Part of a small language model's weights: MLP 1536 GeGLU, rotary positions.
MLP neurons of a small language model. Each row is named by its layer, matrix (gate and up: input weights) and neuron, and shows model dimensions 80-207. Each number is 500 + 50 x the weight over its row's rms, rounded and kept within 0 to 999. Numbers have three digits each. A neuron's up and down rows have the sign that makes its largest values positive.
After each neuron's rows, "fires on" lists the tokens most often at its 100 highest values on Wikipedia text that the model never trained on.

L5.gate544:464507536427501525545443486550426515480548518524484489484487404521529555500444422531556476498491481542556519465439459488444485518461521501565517426392500546479415497488473477485530433498506547514438381492524483530521455502362463463537512529583478494511450499554405536511515464592479442495482469476536475499548484512517411458561526564528541409547483554471485485444548445472509439412498
L5.up544:480467550528408416445606392424514566451397498521512556484484582547477487553495514507483508557550504545598503451484505533468557490526391595444507507523545541524470483516459558587550563486525531533485487483502447536479511535480505593512485544490447445454516540527512440437535510561491504555490477488429540538480537509545500362530483520503369436504532588442549599412492443373601585467486
fires on: " D", " B", " 2", "\n"

L5.gate467:469575444434470467448596471554520520612513489614419548496555445544460436511441466457544441514623487541520547472509448451460468491575497456573443473389373477534559414610550482560509446413471452509554465463568487543490495480551498546476543572450490550467519549496576450465465526465306447454540523554582408502535483471447597524461569497499581490470519466593593429548518463535571466425496
L5.up467:442494530484427518566482585516579551504456515508537460569454451464507485452464495462498499547481491479578483493450499649537466557552540548491540511459487463436491408511453528465429476509489572550511488401392483565435509473509497505385529544558529549562435441543540494518543486561482526479489510553465493544466417477527495420528514472412476480502485517561589579475483475510382493511526
fires on: " Dr", "r", "iz", " dr", " Kr", " pass"

L5.gate1461:544458523594483506468477473438483455516507400440427471573542468510509469497435462595488471630532527642474585434469538510482569430497481449459417456509452497565528605502505533463537432509444503486478496488390548578482461563505511486529513516472444423455501546580414515554461453453468525448533532472487522480450559505564454559555463511527443537483603474454538544455519545508481530424489
L5.up1461:419523522515548462450412540394514492488543563446491462525459530412520366445418458561482506467492465513537424514423541520481513447562485493513440473550484489565547506530535494473510473518497488496497467545536476451423529495531516465561584463404485442479521450543570431548490445545500605505466488477429523511496420457533578469474507517370553489466511476553563505604559550463516563500453
fires on: " at", " At", " from", " |"

L5.gate922:521469584506576479564472508510433508450452427438372496487524518506476532530431449494392485524603571588471476566523518454452444556468572512526449561525456492424569471458480533531485552489533484505465454529488460446431526502549509513416469540568440540504478547524511447532496480532457533573474492461550543570398514458568406495562422583428544485575517480529474695477458489561494445466488
L5.up922:569517486528459569533429441518438437379521422545457532527474454514560551480514530449462440440567498602476559434442510471489466457580551506514489506428424512546369493409481528622527404524478433517453553547473578505451442608476509559515479455537536487634555491423524467512542539472423584496544424487483589492459585440530457558505459492527537502473533540565485500479575529532522510521470
fires on: " B"

L5.gate337:442500438356514490412530503518483535602528544420539480492545394535576559477516445506555460471596583559540471517437515550493524527540447476509517500414498576530546511595385507420583534420522369498437523569543603599555467517540565536417480534477471542579504492517468436610496409564508565504536512472483502525477548438510507476485550491557476394436572525544519412552528513542528505567572
L5.up337:472545492472454579534454421436504475501473466493558413456492557461526458434531526488421490541495457588617507570548609498485458560455604500510585547440514485468537429444543481480447500479558538533492466543509559609451438538420550532461435432464503471469453440494506532540441426497497403502491494558487571455450488537535487588399574531458594545494485492466488515593577496509427548482511
fires on: " A", " E", " At", " An"

L5.gate475:476469429475530401493485484478576503554442468522562455484575378516491538569430464549554495463444547469560650628504503496529486456514468544474467506431493492528549419469494507618515443439449468448426535532485478519513558468507460531599511483483486564484488509452548518542558476597467468539443467493593530565483406480564408476555515533555546512460504451431560397459438463464534498472488
L5.up475:472536475493516538499525476561454507553415467573553521465606481489538575538443411536549525509446498508508546503551487509536477445531388502483452469477531528492476409530486449610474471446527559412510428557490555423552524437462496504562492539461482552389436450466567472553498466494456478433501435553538498580498472492561539513585547430555554495477473408357479459527433460487487469443491
fires on: "p", " S", "m", "n", "k", " V"

L5.gate364:458527566475513492425568471523500506516541519619485514493443480533573489526469570556442469419442455392510544517456605427499538501538555476542472475459554536453554481583512544406568532574496480329463520467528445472529462449512528500438558517472479517524560450481495472584464503503433506441564446578515447493462472508512541525579491546490542440519543585447474486495522511489469592548445
L5.up364:404520456493466574492462394492481385507479490513493464525469507467402519466442535580472412479511445534349498511476497509504497615481556431466535558469405510332542524539452497543531483498400524503473436497514509587525583479506535467487489499486544403520547492521416517514477424426547386482491552429528454481507529503420625601479448470538487498563501522456620528497495507519453543473433
fires on: " was", " later", " being", " located"

L5.gate1213:468500596454471514568523448401581435551570440386478401401505521469460591544546424421453523479381475483463469502524492454497502490532479509452589506462521478510498515567474489471465526400422554502531487541477490482540617475527474459455563563523565446652557472433618467596483498453488590536486529440527474544538579523604545590487524490452522474536443566524555487513475527462472505454531
L5.up1213:580457514574458424508480557418552495508555513502524508509534547468602494484551506477525450470524498479396522533493523476391593599519546475481512407519425487495555514527438509520417356461450474475599558552514487526574518502534478520545590591514445499530527448520523526496559374541490542541539450425384489507514454457543504444518469509452488494502534508582609460552561555499461517460586
fires on: ";", " —;"

L5.gate961:480467487520494400462434482432501520522570518503498487468461524408475506520538520479587503461568515637560567451466458482441530561541522452600467551569482490490461478558482397481494465528454489453485381548485500630454592578495538494588446492487439511562519499492546516485421497471455629518412592507507498524531451457515466461554465500507352423542433544471523452581559559599470562553599
L5.up961:611497481544486462556501402483436537572598531470558496439501582496479560489510557567535485548398534553425581478485451550482536480547491482545470640466468478549525490547572529483525562455394566506577424478488543486493493533487460454533429451450425543472522525489486408525401435503526497466409591482518530464471527559391476466486574472478534493496440503432476369508527534580555451554500
fires on: " inter", "ir", " Inter", " sur", " o", " Fair"

L5.gate1161:522483489493467553386463454480545518435511527510469497459511505458561626540604514576547498571430450565470467464366509373489527499397529546626438502579324501526467445572462521477533435508480505514533485485456474513559497496524490589436480494524460501488530490495479547482528432592543543506436486497499504495425483463561487494509506467530474551429505589514556451453556530513589473489518
L5.up1161:466470521525528522531526526505580488484438518530472425377476550474461547563514533482515549612536568537454566531552603474521501476535536464502459484507472421536505476492532507561553618440480469575471463509509454568560486517544485429420483493569474522474526479567486499499466449432572504462425443441487525477613494552524575512507568555494515559484574546497577394502531510489521494468509
fires on: " The", "),", "The"

L5.gate1248:569512532528523543428551483455545506580466602445437487498487536427500424494509533525496490558565538585534555552537428512506386489553422434489522529498530428512528514484458567519491570544508493569565485535476512398486511508501530600511561484500450490528506511522487494555416486486587514548529435570460492500512583552456497480449517524534452523476432498390487532561523456528451375559485
L5.up1248:479518551462436550455488423535517550503551531488444493604500466446591509440526505509456495530492503492461430544596546500521506498519379429596479486477537473529494534515448624523395548497512408415501511433428590495465513498455556441601536407433445496579478546535502495546494388570594507579491542566419383519504521442541466506612509519499464543508558475499513482473603460498485569468548
fires on: " the", ".", " /", "the", ":"

L5.gate1079:506583516516451578531470565516478461501527582447515485442480437453557440513393435447550418574470513452501502453500452505499506599576424516528550519504417411627499477508543508523436462472544565488449447519473507507552571559492429457552467519474396431523535569580538498568503468507511447562335494492485514452351499521477526519460487453620558543499491527510630537411616480555545481535548
L5.up1079:510467578565541510403491549534463488440513461530484388476555438505519569466634435567475442562537428556531476627585513443487540555546534473527492595489451447525467606570550513424521537421564472539423423516437522530447478529517489475488538466486549502575499567562561624514549477542461493492520516505471533460491527431502542489459474486577519510552550514539447450456494531420469496432569
fires on: " Y", "E", " as", " and", " by", " Episode"

L5.gate952:503537571531458459494488544550412415465475452426448565501425521526548502492483475517532592535383450571381564509505565437484425578525544468543586499480450416453495512459491519542405500449467550546406574535546453591507491473537439373499512546529388481546485546499541520507534503507485480488449559582524486461553475544478629445467475640491520484522503491501516546508504574474634498515534
L5.up952:602497531525522581518487433501533507537473605512484409527511448467492455478505490533535543441443545467467526607567406523473534522479441556565559527480515580512494552587384450444478459459481468509497521488420514522535474551456531529482521465476518579491497534410531522433578486504500394399607521503593537540580430407453564440656450497543527491404456545542427403572508484445549460475474
fires on: " first", "-", " second", "est", " First"

L5.gate30:541462535442518481614503402546538486407482469439547561520371511528503488459460548508498592479572516499531431457546425530438449517463483476510537489453416498516600510521495413567463504597426531517525528484520442480512506562579443395490491518519464523523563589488527513505448511625440503376504568602486525580499536390550501498510489428550544445417562514449572437523555479515513466619515
L5.up30:454387485444536419509496500504531633469492553509545490464463447575469401487465509468520477528501431523472498502575502504488447480432446570494497436613486576529588496399456568542521530494575484478549447408523443507434524430543513490419505497478412510533442555425507581432544527510441534461533478479635472515545505526514595495431473592507544509455512442466563568534635452494505473522563
fires on: "ic", "k", "oc", "ill", "t", "iv"

L5.gate715:495507424498493600519505516573450415547489520495464589564540550513618550502519511510479455508508558457429471493645530449558590547416540432526593460408475500414510479503535600571538498568493555526516534386557581558483510488553501504563436604473426517518470503453509526522528525354466425448543453494608526494425518500557491483395523591486463478468460508489469537477469529478506485530507
L5.up715:500541440472484566517538528523473425442456526431536512440493518505592461547523595540479458403486653460515422485494431486531471474563451441457559441528403467448452482454465536543471481541531613574504424473531551458478476470520426443633503537494487516485561509452442500501558503597501491479480539443595504504483552555545523520569530547541523479396466598491460507540530505380401422501515
fires on: "E", "ab", " Ins"

L5.gate165:427431563568475496574455544450450582530448426399507530605554406494503538433400475502568499584545414439487504471489543465524433521493444495535559417410511539521557376480457506538551485567519460522519576512545570516536549512565477528520425508492452422437465465450450514525456447572428505464518483467470474487500451506536470496545485584437583483524462513464471593526486453544563462520507
L5.up165:445513515516580457554512533444618462515415432557526462507512514498509502493478526524450460437530538602495646479448544558467494453530489558500569556535483501450505461467458505494504516551526414420628487654479483478512534471574540499507497521546564618396532495498484514499478556431461450604464447505552562523518534497459399487484521501483532498464524528392544515539540499538439510372467
fires on: "-", " '", "p", " Ver", " Super", "k"

L5.gate1391:542595510498485542586523454579483531594495441457555530400505469507482423472513476533496458507443492429428451508448448452465465373572506449603504487504431432474552571485478498533494499564505467478479475523513466365542585496489509515478448482448493552458498528585497466555496570492507511550480589455508511414574485500590475543439584536415476530585512443463478506399551552537418508490454
L5.up1391:534415479533517464562421466433486583487478424556522508463476527564560554507505531549418543474549484440476562542590526472451550526510535594431443436506494533408619510466514515512449425476467455556542507439420418509510557483504584501490548513481500416447486455499534449520625454510443532464486544567450424468522526511435584542491490451556492502528522471514523442445465441543510549505524
fires on: " |", ";", "\n", "."

L5.gate1001:537516527438477480529484488502570526488549452479505559526431504520536515607553518517504389516436499534561521441551571500584574481485480473529452473493431503450567458488524531607494470488604539478502593358432453523467513413577543472482496566451497499488424518463463518448551425441537487504493592510486508455504485595504544439468539579575518447492504490557562456567525463487484452492484
L5.up1001:482434491498451484546488561438452475439457455473393480416540522566490447594492478529471438573503439582480500525451431598473516508537544503430474497473463502511518539543545498613447555483486449515498516534393434443608505445502504487498587417515490460521543513498366524532510536436496533493510527562497528512492607460403560483460538485453499452530463505562574445572441454506572452491560
fires on: "ac", " Ar", " For", " Mac", " ac", " ag"

L5.gate127:568461473457495456515512461470525420414516483542541557602480541522596495478533512538431451495501449545556486455487468487467541587537565444573459554368486536501478406350517456454487559469479497443516480484496506538540435378468489453440517495532512466533345467485497425509418548571490496549560497463511521517376471500494533459478392454522506572554476570479507557511532498472500497513532
L5.up127:477478576485497399557466523453442415453554487568454453498462428535565485498486482531475443430570443546485491614456561497433491554472549566597530472434424434539485419548383522505467492510449503481458509556481550611449465429449605485430546563461508542620543593536543528535526473457499517496454532514566528518444462566504499548541433440571458502502600461426552566475490474487478509518511
fires on: " K", " inter", " L", " F", "al"

L5.gate106:475496501419581470505614417603519554547485550461541442462393479433484476487506467629482467476372540528536477512429540562528557526445502566457406532543479422636572458517538638523579500505526530564475557539453513486521542517524579479573486511498419476505456438521501377633518594599481449531464470537565503487509453570457531545451500526518454563462505554539550432461561513576482532528565
L5.up106:453432556490503524572476534523619503544547480475517376530522466462419495451447571534439541481525595553429667496471407516516516444435511476501461542439514497528523516507566536513456475544447537462494588537517406519451450522516537431436444489487574442500528492507458442524511527441461428572569420529586538475519433548478520518459500491574500513409492484450523423479489619457531463449457
fires on: " or", "s", "us", "ist", "os", "ot"

L5.gate1099:528508534527463573500452481585460503524601505435576459544408523392461492514597512634566527552486503538538627588458438538477512515545470593438580542475534452578459507415454576460534553356510482520432511480495524431429495545534473421508620427470513478452463569417486542524546522540474510515470533487493548586468396463515390480466510458541510497550552586556520471613571478561498558526567
L5.up1099:459491488449504440437594435507560499538533466490548505411428526611525536374537475488539526615498475533521488487546462506444492516497546515535502569479530436465532486523509540585519447480475541518468495476494486451624530532574524514497488502543552541446472490502468542598448517466446465421519496510422502535434522418495398555434532478522551511555545467448525580425431440539566440469526
fires on: " Z", " un", "'", "-", "un"

L5.gate3:516418513496439492453585455505522453492488642467471548527530546482474442396459508452561464494428572470491455548488550436511494475488448528513406571503461428579546483471472484585535412574533455496480518401495549433502595607533562515549640586415515578541494552432454495542478405498527501487501493476470508488515430429426438429582534443527483570458519437470493502504455516549504480468479
L5.up3:568556418419419538572443449445461518431551492531440467540461509546606505476449532509441450561497492511455465487428552498479451483543443508545507503449526415533508558472512511507526481536479452465581481485494501466494524495493538478460483551579573454604468463543503511467614421505488482475507518537419499525448500639439529498607597557525575526475515554498564603542563492590521525478533
fires on: " |", ";", ":", "'", "l", "′"

L5.gate203:434465390604468480518557508558508517409580458564530447467420509516523509550413489564463519512455546503602416467465513511402485461540599528557483500543519499483430574471457445577489516479557513516466511458481528580486541523469541452438514496574591473451494443484493550480517433619427515459434509525550546551526528486469601525516574445466547509515481512483512477503487462464576558541583
L5.up203:424508532432513476474442520506538474581436422380491570494510523613480526418441601519464553490442561568499556464501510522454575508558494540533516542538576556441493509459517528502484465484463509524473555385514438601598632503496522618578459521490555536523545535428534501415431451519518476505488506428399524568487485501488531534450501449535516571543451556362532514589559520484463521529478
fires on: "\n", "5", "d"

L5.gate613:592542560497484450455529449442498363550446417406437542577459532546525443463516501568523503499552465378472552494479504569471539430469537521497597550463491390492491379482448450487460584534550499453512464488515439477560474515469573545509385424448445493476462424498486481433591507565542473554449535566523494506486483548534519478436561519505599523533434462478460436416431473495536385458497
L5.up613:579532547611487483520506511460474540439465560516386567481471546476547542490552479439419517491484485529517496500545529525502530469434509581518471591423465530457522514530528586548402539432537541542407510445530587555462488577464542446495461437504530489421514492509525459419541530510387511450617535458440474471435589435547500391493512552541436462539509497539468409529590524516496454515496
fires on: "S", " St", "ys", "os", " S", "ens"

L5.gate1110:533522518484442469598387490542462465555463427516453452487572495537541517510564478394535510508419436495448509559488581447494476576520492537524484432449579505511366382466552502512518552488530499495457544501480401497466425578492476528514477473544514456511440400432485499480535406535552513566481481537497584469476490546547508496578542530504482541486387520412561468546591496440550499523507
L5.up1110:475451484482481496516528498558497431497525496440481452535518539509528505514575463497487465608419420474433539465439430473438590504442522470538479528483416421533438427442621531408558428409536579579494489537389509530493558517497397545502544508565520469483515471391496502456454510496519495533407548594549462558546483435574505527457443505506450473656547544470448425431504575484492549511528
fires on: " part", " cover", "ow", "w", " front", " parts"

L5.gate1502:524552496547542462550550562390567517430539492465549575427505464438602481545482527502521504413428512484534457514465548434558518541558540497465398465530418487503478479505459610579438495515495505518471484507444408516527514579470591543490552501486501504530606476470537518526406433493536491479547457474584519459453483503449461484459529454531517415503422528483475549558559536455475452503547
L5.up1502:470475535573480449494468403534546464450441536530592500514484466581588522484517517552487474535400507533364528522421547447551462640428536522584604487554480563423528506523527467500391456375518463453465509475504514545510569439462482440489481488485459543520518515576535427479512387552529512355441503510468541496548534427483483471539593535544486462510516479546407404466498464406488461539487
fires on: ",", " is", " was"

L5.gate104:453451496503554417560503530526448434493492535564501445588438465556493573500548571485481487509512479497473621549433546490479501476481466450545547533534455547548467595629489639493507510535527548464504525487487479482554550616490492443527485597500525626479504552422540477526502512481546597498522507451490516514538413474546573485488537447433631538544567458456548622559447469515410434473531
L5.up104:440465505496570426491608575467536528447391525537467568601537396559431549589486420463528539616427417443485435518426461465482519519498562479439482526397527517419468487536390545446497495456518458462361540460516545452564490566493563543522494544500486549352463444538463495516381509468484556417572491485472489567422479524470509607466547482513459490450428489499493544545452570633393527554488
fires on: " r", "re", "r", "st"

L5.gate236:493487517482453451560445403478464430524423547485445589423448478378485617462595492493481464406515538567489563507557543559515548527522592489533601466505402549491420536523457493439480503508511468517425497526575461480514525505552528473477481515485545456439658485531512517502519556485499516400506428423490535477603560520461643506480520580567553465450518539485467469507522464497536412435504
L5.up236:493426481467466448527522535564494516393574512495452466484538648473479376537561491489457485428483559623507419585500524530564563405438479442631518528507512461391510400607509469545535489621498405497480550478499572431440538497481512484413487583505501573600590504405436411480522554539507514506588535497540666536441496446543468553513527575522514494474558538476466517517523479600552450446462
fires on: " as", " C", "it", "as", "an"

L5.gate537:473542442466539499551398571481518483470506437470484517485597560445490405492447485439471467583473449507477540512594461460480530455442551470519555549428499412440496540521509545448516480483405460557495459580532472547418577433515524451504524529452476571578595517480486518495475593456474553410404627505482570476502552552531496513488533491435474503402420513508512499529481524515566418458472
L5.up537:543559515586418477503479528415534470401462529485481511515489402514444507615533469567534520533478514545492487485519445466472550388499505561481413539517580563456552487538484528489635534456516452589460393424490511501467521474524517532530615576450483529486429473518481552566485472500485442405504454511583487511558494544549490541472592473497447516590468517464526512474559560480533493543483
fires on: " one", "est", " Flor", "L", " One", " Christ"

L5.gate661:452547575539462521553500615433416442496502614555448509508480455486573468477533476579615488408463502515403397514494537515597502579360453445522576550473485515516431545457558456508496529552537570418546485482496552523481513478562473496522560531477450470431519547497453519495502495501488538483489615531484597456507508420632560499495562533479581486571529437520432453462421541450496534437473
L5.up661:529458483465497516573459473384470452486508604461480479425537546370448534536566414513543605581512510500491540559502465519575512462448575577538423377457505568451455463502457468499469472549533468493464608484488435533552530461528453472459572540502532512470513464418490492460517480508451471412529524461465483508361475452565492605480526440526447569446410505497417465452480541515484509508452
fires on: " C", "c", "st"

L5.gate538:482501535500550527474458550480526501439536546456514499521510575451460503503470514510443465532531494378581530505491387503479413424431536515403500534452440413477462562498409468434530560472569610493524464478486560446453609538502514422568430446443459554584488419437612565393537466559513497473493519525467488459476482475469435385506531561483447520479533432401501472467475424560424577593457
L5.up538:536567641586493507499512570541465510528462495471494551545525531487412558438356435463464472564581495447507462435501499444472522531523512465503479496491567427423470459437454532518626517519593569455443464467393482508445482420484451487499500581542537492495552505466487451518586526488513545421554466433491538496619412502484491615468541474536488502489521575499470508480448484500630464447501
fires on: " more", "a", " very", "ar", "ly"

L5.gate37:508493387542508428478470512415533476503514472559551469567529423470459434406437485547532472465504416465493481464507503471581519552419482531522495515475551555534518568501501477538432463478455485527566524507443489539589520471410475483472474566446565473502527533432565439426569540521571578433458431476533516540436589453570545401427559507544585558517419472552551451528525510488538500437643
L5.up37:561542459488579574507402563370510502509425628474382480486559587582459457525613454591509473446382489513420479523509402475610469453537496496544562467409513394471481518583462560515444395414481451467506414425592487531527467494542544481520487518485512540504496486451527448475441543476602513462502534443501544462443429495529529566471546518527546601414590453439483510561479483489498509413525
fires on: " on", " L", " P", " exc", " K", " at"

L5.gate1499:517542495518506487474494526511526387462520491509560535470445549486475546570472448480551459448438571469449423529396415492469523475547564515564483503524535475531422549447473494435533371574570411613500478476465528560506510495491512533544430390425522549480469486491499390470535474577555485459556473492504542523412428585406482485572481511501444589578523498430475465485459498491433553335393
L5.up1499:559522495495568595533436444442491461550452464525553521529465553477500505494460563515555385453464639518479451578434512461462512493494525447595511555512495445491474513559557432580448525516455551563480534591504539510402494434579359400409517473503507385473519507522519467518470461460460481474645492577492513516498432449551501507484504397511550498541526538484466450423506482490521450437484
fires on: " which", " who", " has", " that", " first", " where"

L5.gate24:487516458463514435491492499495555492571482479446559463531511473595473494457461443466419455552471560499458510580457540540584503508506471591487451481434518447510454481502502446459483548523464434404412481609441603513523493548493539482455457545508528557514515549412411589458493498521434460545449563518573441512479443538531572517522541443444457546530481617441464431516553525569492557526484
L5.up24:520518574549574461557503442450538539531498506480470588464556455471503540466507504534473582572443471608594445463437548463525550467527514549552466561495530468470490539433508584460569555531460470381461578561497479549586408483529517578481428625410475477527467387459490527594505508446453497431513506489596544458377417488489530515483436530497542480521427477546516495421476449556533504480426
fires on: "m", "ol", " time"

L5.gate1481:529573469608439432421501430575439536458476617537566455528518516478566508514417493563543448507459541540478495528465531492419555553462550571471547560425472562481452530506482554535372419480492582560414468529565513536497409496502558502503492567468488477572368542515486479430457502505443491510565494524557479499546550519483500480518505500518487502496494529529470548401436462427472448438579
L5.up1481:506471460494547461486447465481470634507473465545516515436465417555547494502461511511478457579502514470540532510541720538553474468498512530501549503496540491484505526507556578477507544441495505425457427555513490483549481465429594490409611580449488508524459516515396515485443468476442530558557449648547548454500540520542543462444515556493498488421536574569555562469496522462464521375629
fires on: " F", " L", " Ch", " ref"

L5.gate1414:485497578507505554499548474453467519480511488511567426476553500484523429479511484510544550474496461414442501501562498511521527498530487504476423463437412518473452413453584515483576457403464500545386546564654462583457506438452526440563621557506515549481444519604570514511475469470460478517554418453558589476436489503483522485514538642401458540574536528496369486446496449528531468566460
L5.up1414:552424511537413425432516568460519574473345491511403462416484499494445385430514451468454465554508487414475494498509609510384435483498448477533529510485484519545378523533498502490475487499485495479571445467447495441561492408558492504416505494469567587503575492517580488528437420488546351501481501516474475574506509464523486532522552494515457421465445383433514498435471481444447426549453
fires on: "est", " first", " First", " best", ":", " Second"

L5.gate1187:460593434456553472568484459498464591464445503511541388441535508462511588468492592427475527605440505484508508621409436516454503474500420461513408513487493495552510581549545539472475552534479488451481463570488486548397408475495608532513426480539525462459500523516540502445512454501482528524624507508524513508507353506432542479557532572539488434539474469536513513459547478561483545523562
L5.up1187:437587469458405498458493520473586417469495458392537575595494473529465552431518446520405547502591508532531478550452457575543405435506466537539465467460517484545442557489493527506548425533398494434587540572546582518531518585561516457411513423514513351545502528487587517432473559477572465562530518486501432497454488584595508527461475448556454518429557485501539486480567562490544398439521
fires on: "'", "’", "(", "[", "è"

L5.gate1147:466545498553462453530496490487511492504476492490549457531440520478453395553484356497539400487479494473536454545586521467430493490414478447442473468495478453506479467562402464612520467461523605447454546426522583355505548507464469421462449451449467523477484474466517498538501491498485497479450519529450453464461485442452519503469417558523584567519607495479405595520541597449526471498524
L5.up1147:479492535469530536495405488540509504618538602491536470602495480495457458417474427482420533525571511466444533530501492522445454556459471435538592464570584440523517437507473432488645464541519583520507517460551373416471463459532482521479512543492536524458493607578509470432497471538452417487417539565567505498478481421588405471482460529461518458495547552450548493563532509527521538439490
fires on: "at", "ic", "i", " at", "ath", "t"

L5.gate494:537507388584540512504402586604544498462437487471550579503477551475492566485467483396495474435469453515552495529472458485456539553522487461559616452400489424452477579507447506478510558450514564533445465472577510514409458553527539527505455490507513478482502559522500546474517537486500511561526439523535539535571476513506458512496484471583430543529471569453452554508503564512544593529493
L5.up494:369560535384490505483404500476500564416527507503507562499450558451503495457525552480588418455388594386547573585473503570569552454542546512451468512489539475548436449456504434541368555430472608463490449511470399510569515516537426536491576512471406478505506552503446486433551491486532547510563472531446465540529506433495491516460559465528550518421456529525449503378498483511527464402552
fires on: " Z", " F", " T", " Har", " Th", " W"

L5.gate1474:575460523471530468475517450500533550497468495479450470448523478406484475457536519500565582505540421418474448535459567500481612503514467489561492552437508508531510542464506522495442529461461516520593478519550518618433450525539455520523538474592418595481537440514598534542449455618393534459524444491514454511509531558396454513495483523533420579534515455602418467506564561497576539486449
L5.up1474:487522499469477525510492441517552493506428505456479443569498463519570484529398460519452544520545486498532464529445546564516583453487520548558452466560522495532520505530528532576424487484498506464423450497508506538432526478460498485513546537474581549578490532540376636482402481483529487412535572359435477515534462528480541518475447523501566569477501483482404483522494472449406487578518
fires on: " |", " —", "."

L5.gate651:489485435540419523482500510404511460536503542528553474597437512494391463519475463522462518555410409534548536512457523454489546479453453432493495470486581541539614658551428495510449496363497470546462420491516487392457500542496521525460472508531475512534482425562540490579439514482453471480439498489436473512436468556526493520523476496487610558565524470554498451506486545439612477535516
L5.up651:431465562543469563445438484496515510567428546440491483549444519427496475491483525529451425580498541544572499448467489544533444444460489509554455388497454528481589475557438416547496593442462569466458464515494446452493568561530505397386468469520492522558454517478418524607513458411438554470610536542481455559471511564536471553487448489410458605471518460447504517495559613448493476594527
fires on: " |"

L5.gate616:474564480496505485441549499481467543476520443517534489511458529464549536552543384574511486475400532492512460590429512552563613540466426492507486531467380492549397506493494583575458523583604527413506520513484506546570554523480539431469465465534468482392483500483431539560537388503435545508498536561405489576544475440578600444457478523557532607533506425558443463594510414485536500530501
L5.up616:545491586550494491525543486459521409490512501514469512553482482473500478568547591481484451499434455509597471548498540418427430502543607497374446487612548579484465502513538506502553538542566467492524505534444545474530479457466511546569447505414510501493399499442492500551490508540579515537481562509601468440445430496506484488466518446530520479413463527563531481503496455551480498563540
fires on: " N", " Am", " Is", " For", " No", " Pe"

L5.gate970:435530486444489511497487433484438453512435568594485565498484440541643539455488419497474540518572517473519584491444434474547441429566344599479508490470406515460563487610502587516501530557453551539473389472461493570483530518512501540539392451445465402477499467441525565505531437568467530595516501484587525450481485440455485509445533487478485469580552457532533558528553546429446457569481
L5.up970:496540474493545445502392420515440415493569579508515606407481467455511505493549533487503399543482386437444472383578362382495459486517483485459520464449474463420436488559430470455505506588519483496491540523485543467401478561436449428574490584481415473542586443430535618506552522458510508468532476472452469477469545496510422535476544485454604458470445546455471564499494552437532556433558
fires on: " A", "B", "ab", " Sch", " Deb", " Pet"

L5.gate255:484552466475584519535502504482368455453531545423532488496564464405517486617476512491519552494517450469477536627428519482520534468525498424433582490490579555496446544549487583464517480554498482490432488422457457494442536528599586409466448517560433476459506567479428494567522533502515576579519520601567485473477478558444518471491551600515455498435466443514499545441462546419474553420437
L5.up255:477467467555537415573509508491473509507480562435529484519511406546588460495527539382542526494559396472526439519426526431393527491562428518432461520514529493524470559567517449459549496401460553475447589429456503526489420585508463500484467469596432511403446539526529504540556514607547492522536479509506503542462558555450500489497434529453494527528577478488559579364491437530424471586485
fires on: "it", " /", "ut", "att"

L5.gate225:559469547444563475506481531520377497578535523588493484498454541517437492540497502533533571569529538513506455377494403534410405411480496499541506588579448469459530494499540471569477510509456500538516461450526478467540398524519484470478555414476468470583550530430547600484493506479510604425416411535511585451506556483493533455533469369510578487512453544567538565511454517472464473492493
L5.up225:443567554472560501485455404469564556486587439379465459540465415523477524549684460502517539439449478592530448442487558505476504448402478475589514515532460533579583473433549544562548472477456512554558490426524532526470419467449498476503600472529463601539444555497376518520519511491540534559427433518506523461489551449434610405549503489593564517466530598509546470538531437491514410496453
fires on: " T", " played"